{"n_head": 6, "n_kv_head": 6, "d_mlp": 3072, "norm_place": "pre", "rope_base": 10000.0, "rope_fraction": 0.25, "qk_norm": false, "tie_embeddings": false, "init_std_o": 0.0, "lr_mult_o": 2.0, "beta1": 0.95, "final_lr_fraction": 0.05, "batch_tokens": [65536, 131072, 262144], "doc_mask": false}
MLP neurons of a small language model. Each row is named by its layer, matrix (up: input weights) and neuron, and shows model dimensions 576-671. Each number is 128 + 24 x the weight over its row's rms, rounded and kept within 0 to 255.
After each neuron's rows, "fires after" lists the tokens most often just before its 100 highest values on Wikipedia text that the model never trained on.

L6.up314 [100 152 142  74 129 105 208 135 127 144 118 162 170 100 169 161 128 173  85 104 135 111 124 151 102 138 103 160 136 141 145 115 100  98 124 128 141 156  77 126 140 118 134 106 151  99 144 119 125 107 121 124  96 112 178 120 145  99 131 144 100 137 171 104 142 149 108 125 142 138 159  81  87 165 142 130 102 183 168 119 108 130 155 117 139 132 129 127 139  83 148 137 118 125 112 157]
fires after: " "

L6.up727 [137 109  88 107 101 106 113  95 143 145 156 144 183 117 126 110 159 143 144 149 157 101 124 188 135 143 139 148 136 141 140 151 136 124  96 143 135 126 127 100 134 163 146 150 146  91 149  83 149 138 132  87 109 153 113 137 139 121  90 109 110 164  66  92 134 154  92 140 151 126 127 125 147 186 152 111 107 129 109 155 118 127 125 143 138 134 109 140 142 107 123 135 164 165 188 161]
fires after: " ", " of", "-", ".", " on"

L6.up2325 [ 83 166 171  91 137 107 125 123 124 177 133 143 142 109 105 149 140  97 124 111 102 125 175 103 153 127 158 127 118 145 127 155 158 115 151 124 109  79 144 141 138 161 138 149 146 113 151 132 150 106 116 118 100  69 161 149 157 133 112 125 107 108  95 119 118 141 132 130 144 116  92 109  92  98  94  79 115 107 108 135 151 115 134 111 104 151  98 165 138 111 139  90 157  60 173 169]
fires after: " ", " (", " No", " \""

L6.up114 [125 119 126 141 169 109  91 113  99 141 135 165 105 141 138 139 109 129 126  99 128 130 148 167 138 116 141  94 138  86 120 134  96 162 130 147 173  98 178 111 116 156 157 139 164  94  71 121 133 176 156  92 140 145 109 116 142 118 115 134 116 126 130 152 138 137 117 127 136 132 145 139  45 200 134 114 107 101 132 119 112 103  76 141  87 138 111 139 148  94 101  93  94 108 111  94]
fires after: " ", "-", " No"

L6.up1390 [125 157 111 109 170 115 135 114 151 144 130 161 106 150 102 112 145  94 113 121 149 103 134 105 158 108 112 153 138 151 133 141 108 164 105 145  87 147 108 115 119 133 156 113 157 129  67 113 122 131 165 159 157 142 124  92 167 139 133 112 175  87 129 149 118 123 141 162  95 155 141 131 119 132 159 112 133 142 150  99 141 152 126 154 179 146 142 110 107 110 144 116 133  86 129 140]
fires after: " at", " the", "At", " March", " April", " July"

L6.up588 [106 150  83  96 139 107 109 138 105 144  98 170  87 129 148 110 119 105 128 133 129 123 111 167 157  96 134  99 154 139 167 103 171 109 140 149 118 111 149 127 123 165 105 153 152 124 112 130 130 179 122 114 110 143 116  71  98 125  96 136 152 114 119 130 159 136 124 162 113 115 107 142 105 121 135 107 101 106  94 137 129 151 111 129 119 102 121 114 135 160 121 149 104 152 144 159]
fires after: " ", " |", ","

L6.up1256 [147 153 109 119 139  84 117 134 137 120 168 110 133 147 131 147 150 118 176 163 121 129 148 143 136 142 141 114 139 142 152 145 131 137 161  83 103 112 127 130 134 106 142 105 116 147 130 112 164 147 143 122 131 126 161 148 117  89 113 139 161 108 114 132 170 148 156  96 109 138 128  80 123 129  91 117 161 105 135 101 178 108 116 104 185  75 163  93 142 120 173 169 169  81 118 144]
fires after: " \"", " (", " and", ".\n\n", "=="

L6.up596 [130 131  90 104 132 145 145 119 113 158 136 149 133 154 143 124 124 124 148 119 125 178 135 152  72  92 148 129 127 155 135 102 112 127 117 109 148 156 111 136 155 124 113 133 129 118 128 169 162 105  60 115 194 109 116 101 109 137 139 127  96 109 138 121 135 161 115 154  97 175 107 119 138 166 163 116  96 148  98 115  89 103 101 129 137 148  89 123 144 140 120 143 181 157 144 127]
fires after: " ", "born", " in", " the", " (", " August"

L6.up589 [147 155 114 115 173 127 162 147  95 140 163 151 159 178  82 135 101 145 141  64 106 136 146  97  93 159 156 141 161  90  89 141 128 147 146 173 124 108 142 111 105 147 150 139 130 124 133 123  78 171 126  96 159 112 122 138 136 150  97 129 152  90 158 139 150 120 126  81 111 124 100 140 138 109 119  81 102 160 166 142 180 141  80  95 139  87 100 154 168  97 140 109 125 126 125 128]
fires after: " ", " £", " $", " ("

L6.up1358 [106 124  82 156 132 102  81 105 162 169 151 153 129 113 149 131 141 132 146 147 113 130 147 114 121 167 144 136 129 110 140 150 141 114  89 117 126 124 140 122 153  95 123 150 107 127 136 112 114 128  87 113 140 178 110 139 145 145  91 103 147 103  85 131 126  95 138 153 160 128 105 153 167 133 137 154 120 132 145 140 146 143 157 122 117 134 105 108 132 106 109 109 143  84 128 149]
fires after: ".", "2", "5", "6"

L6.up1788 [143 152 134 102  92 140 133  83 124 101 141 116 122 117  92 145 119 150 134 143 118 125 151 188  90 135 136  88 125 132 144 148  99 115 144  90 162 106 156 133 142 112 143 145 172 125 102 141 164 136 161 187  87 127 110  99 131 114  84  95 132 116 124 111 106 142 120 140  90 123 113 107  88 104 113  78 143 112 138 133 119 122 119  92 138 134 159 135 143 138 113 133 142 160 122 147]
fires after: " ", " |\n", "0", "\n", "|---|---|---|---|---|\n"

L6.up2847 [146 110 107 148  92 143  95 141 112 135 121 136 137 156 117 115  93 148 211 145 114 129 202 139 131 110 159 147  92 136 182 146 127 144 100  96 135 157 167 119 114 131 161 113 158 137 119 112  84  99  92 143 122 111  89 166 166  87 100 113 145 137 164 157 178 107 151 110 138 125 117 128 150 110 105 105 145 128 129  81 115 105 158  82 131 111 115 131 157 150 108 119 124  75  80 159]
fires after: " ", ".", " ("

L6.up1573 [113 134  94 102 111 131 115 140 153 115 140 109 116  92 109 144 122 134  78 115 121 156 137 104 135  85 119 111 100 111 160 123  87 149 111 126 129 142 100 166 119 152 117 147 158  89 127 117 179 133 143 122 111  94 115  95  61 184 100  91 137 105 100  94 136 142 111 166 174 145 123 139 115 124 174 133 139 104 145 133  99 110 110 138  92 162 158 108 137 118 134 128 100 111 159 172]
fires after: " ", " (", " on", " |"

L6.up1670 [102 152 150 128 120 182 136 110 137 132 116 150 141 137 134 151 108 110 110 125 151 146 150 149  76 178 181  84 149 164 148 110 137 108 177 147 166 149 144 115 119 110  74 120 173 156 139 100 116 135 125 140 178 119  86 111 150 154 131 109 139 117 102 124 136  97 131 132  81 105 137 121 110 125 105 118 125 139 135 146 120 103 123 160 149 112  94 148 144 130 116 136 124 117 156 163]
fires after: " ", " in", " at", " the", "In"

L6.up269 [114 123 139  99  95  80 143 126 111 181 139 124 134  89 119 102 123 126 166 108 115 107 139 169 115 125 146 132 106 138 107 102 102 168 103  97 122 150  99 144 140 143 130 119 109 109 148 158 140 138  98 159  84 135 108 152 135  87 132 105  98 136 149 126 105 124 133 132 158 128 101  71  71 113  72 128 120 127 106 134 115  94 152 157 121 149 126 145 124 132 122 143 163 141 145 124]
fires after: " ", " and"

L6.up1158 [104 127 137  92 126 141 116 101 172 155 112 104 115 164 122 129 160  61 130 150 130 131 117 153 120  74 124 126 125 114  81 115 123 114 133 120 119  91 152 166 131 180 133  85 123 103 156 152 133 130 144 161 117 114 152 165 126 124 119  98 101 102  87 140 147 154 154 160 165 123 126  99  96 119 106 106 141 157 139 184 132 118  77 129 120 105 136  98 123 166 121 143 154 120 143  81]
fires after: ",", ".", " ", " .", "°"

L6.up1484 [127 108 117 127 106  79 135 159 142 111 156 124 134 113 147  93 152  87  61 121 116 146 105 131 110 105 125 137 112  88 152 107 148 119  95 169 134  84 130 130 132 156 111 162 141 126 119 103 171 145 154 109 115 112 130 111  89 130 141 103 134 113  92 129 116 119 129 119 127 116 146 184 141 165 151 118  84 112 126 116 101 144 159 145  95 146 121 120 161 141 139 136  97 148 122 104]
fires after: ",", " ", " (", " |", "-"

L6.up1765 [172 143  86 109 113 119 126  77 150 150 139  85  73 132 127 153 112 141 127 124 165 142 118 122 110 122 154 141 146 114 172 133 127 131 152 140 105 128 154  67 143 135 149  95 152 108 116 125 162 137 152 109 112 153 154 125 193 129 109 144 166 153 145 102 119 123  98 152 114 140  82 159 124 138 135 129 100 140 143 121 137 127 141 126 152  98 129 107 104 145 122 148 103 116 108  88]
fires after: " the", "as", " The"

L6.up721 [164 143 127 169 120 114 140 130 162 137 143 143  97 129 180 140 153 138 143 124 116 114 130 142 109  99 127 155 106 142 119 115 146  96 129 135 104 166 141 129 112 105 157 126 136 103  78 150 145 145 126 122 129 139 126 119 137  97 129 203 137 127 129 122 134 130 129  75 121 103 105 103 119 103 164 125 133 129 153 103 101 147  98 164 147 151 124 134 153 101 125 112 118 137 144 103]
fires after: " the", " ", " a", " The", "0"

L6.up980 [110 104 109  77 158 176 125 131 107 110 154 133 158 106 136 116  95 106  51 150 168 153 149 130 111 134 159 150 104 126 138 118 139 121 145 179 127 108 135  85 159 153 147 125 127 136 112 117 108 113 133 127 134 134 147  98 135 140 134 135 119  92  92 156 116 163 122 127  97  93  74 147 158 150 157 145 148 136 121 150 126 102 160 137 114 103 130 128 127 108 150 134 135 118 110 160]
fires after: " ", "==", " (", ",", " |", " the"

L6.up185 [103  97 127 111 144 130 157 144 153 177 155 114 142 129 139 142 160 145 113 132 125  89 167 180 109 138 126 125 115 154 123 113 128 119 139 134 106  79 106  78 134  90 124 105 128 100 105 179 103 133 166 116 102 169 171 120 151 124 133 117 151 110 112  94 127 162  89 133 118 145 123 114 139 103 110 112 153 126 148 126  83 141 134 127 113 112 158 159 119  99 113  92 145 105 111 108]
fires after: " ", " with", " for", ","

L6.up2453 [133 122 115  88  79 113 118 160 129 138 118 127 130 136 144 104 110 139 109 133 131 131 132 137 105 149 169 110 138 140 126 137 158 141 133 135 135 111 156 136 149 131 126 121 180 100 140 118 181 102 127 136 124 106 126 113 172 145  84 134 112 141 153 178 168 123 136 165 141 134 141  89  91 162 153 111 121 125  96 109  95 152 109 133 126 145 113  96 173 123 102 146 139  98 156 110]
fires after: " ", "==", "8"

L6.up19 [154 103 145 190 155 127 171 113 187 165 106  94 142 120 135 135 115  93 127 161 132 160 170 161 131 104  93 137 112 120  63 162 138 134 142 127 136 145 110 119 136 153 129 109 112 156 137 132 164 122  82 121 136 119 170 120 118 137 130 138  95 115 139 109 150 155 139 108  94 119 132  81  91 108 134  65 139 102 108 138 107 136 132 135 103 157 114 109 132 138 144 144 171 110 119 173]
fires after: ",", " ", " .", "-", "."

L6.up2939 [127 142 139 116 156 148  92 120 148 127 129 118 128 169 105 180 117  89 168 105  98  76 137 109 104 171 118 142 119 128 142 100 122 138 135 163 143 112 141  99 127 148 136 116 119 126  70 125 117 102 133 124 147  31 176 128 150  99 121 160  99 154 118  70 116 130 137 167 131 110 155 116 143 158 139 131 103 117 108 134 119 155 103 121 159 108 117  98 136 143 146 135 122 105 156  98]
fires after: " |", " No", "|"

L6.up1957 [151 157 115 157 154 165 137 150 134 128 137 172 138 121 162 129 132 136 208 126 108 106 159 144 162 131  91 132 135 145 165 129 179 133 102 101 130 122 190 114 117 160 125 105 112 125 104 131 149 111 128 136 162 116 141 147 107 126 142  95 133 149 150 138 108 117 117 133 113 129 105 153 124 118 129 128 114 110 119 157 174 113 106 138 114 101 122 140 166 134 148 146 149 153 117 125]
fires after: " |", "0", ";"

L6.up2782 [122 149 126 131 154 105 150 166 156 116 138  77  98 134 116 155 128 152 146 101 142 134 126 126 137 153 150 140 124  91 141 137 135 126 100 113 165 119 189 172 132 115 144 163  89 143 104 126 157 153 121 161 104 109 202  96  83 135 142 153 136 127  98 119 141 132  97 119 135 109 103 163 130 140 123  93  86 136 148 193 129 134 114 184  90 144 158 133 136 171 110 103 110 129 105 155]
fires after: " ", " |", "-", ":"

L6.up1141 [172 118 131 128 125 179 168 129 128 133 169  71  76 137 114 164 139 137 153 128 152 115 163 118 111 122 130  76 134 140 106 111 119 148 135  67 146 126  66 153 165  91 140 102 105 130 133 141 115 110 158 121 131 167 175  93 133 159 119 130 133 109  98 115  84 124 135 140 118 161 168 122 131 100 159 139 141 114 125 163 130 111 124 162 127 143 136 108 110 176 114 171 111 122 114 148]
fires after: " ", "born"

L6.up16 [140 177 143 133 102 129 121  91 121 103 144 159  95 162 161 152 158 192 106 119 144 128 141 116 112 144 143 130 106 136 117 135 129 115 167 107 110  74 133 125 154 150 128  91 128  98 121 125 118 134 112  87 146 109 126 128 117 141 146  81 113 129 154 126 122 109 177 121 174 132 124 137 117 115 163 129 130 115  86 133 157 119 136  75 187 144 116 110 107 139  93 144 161 167 140 125]
fires after: " ", " in", ",", "In", "28"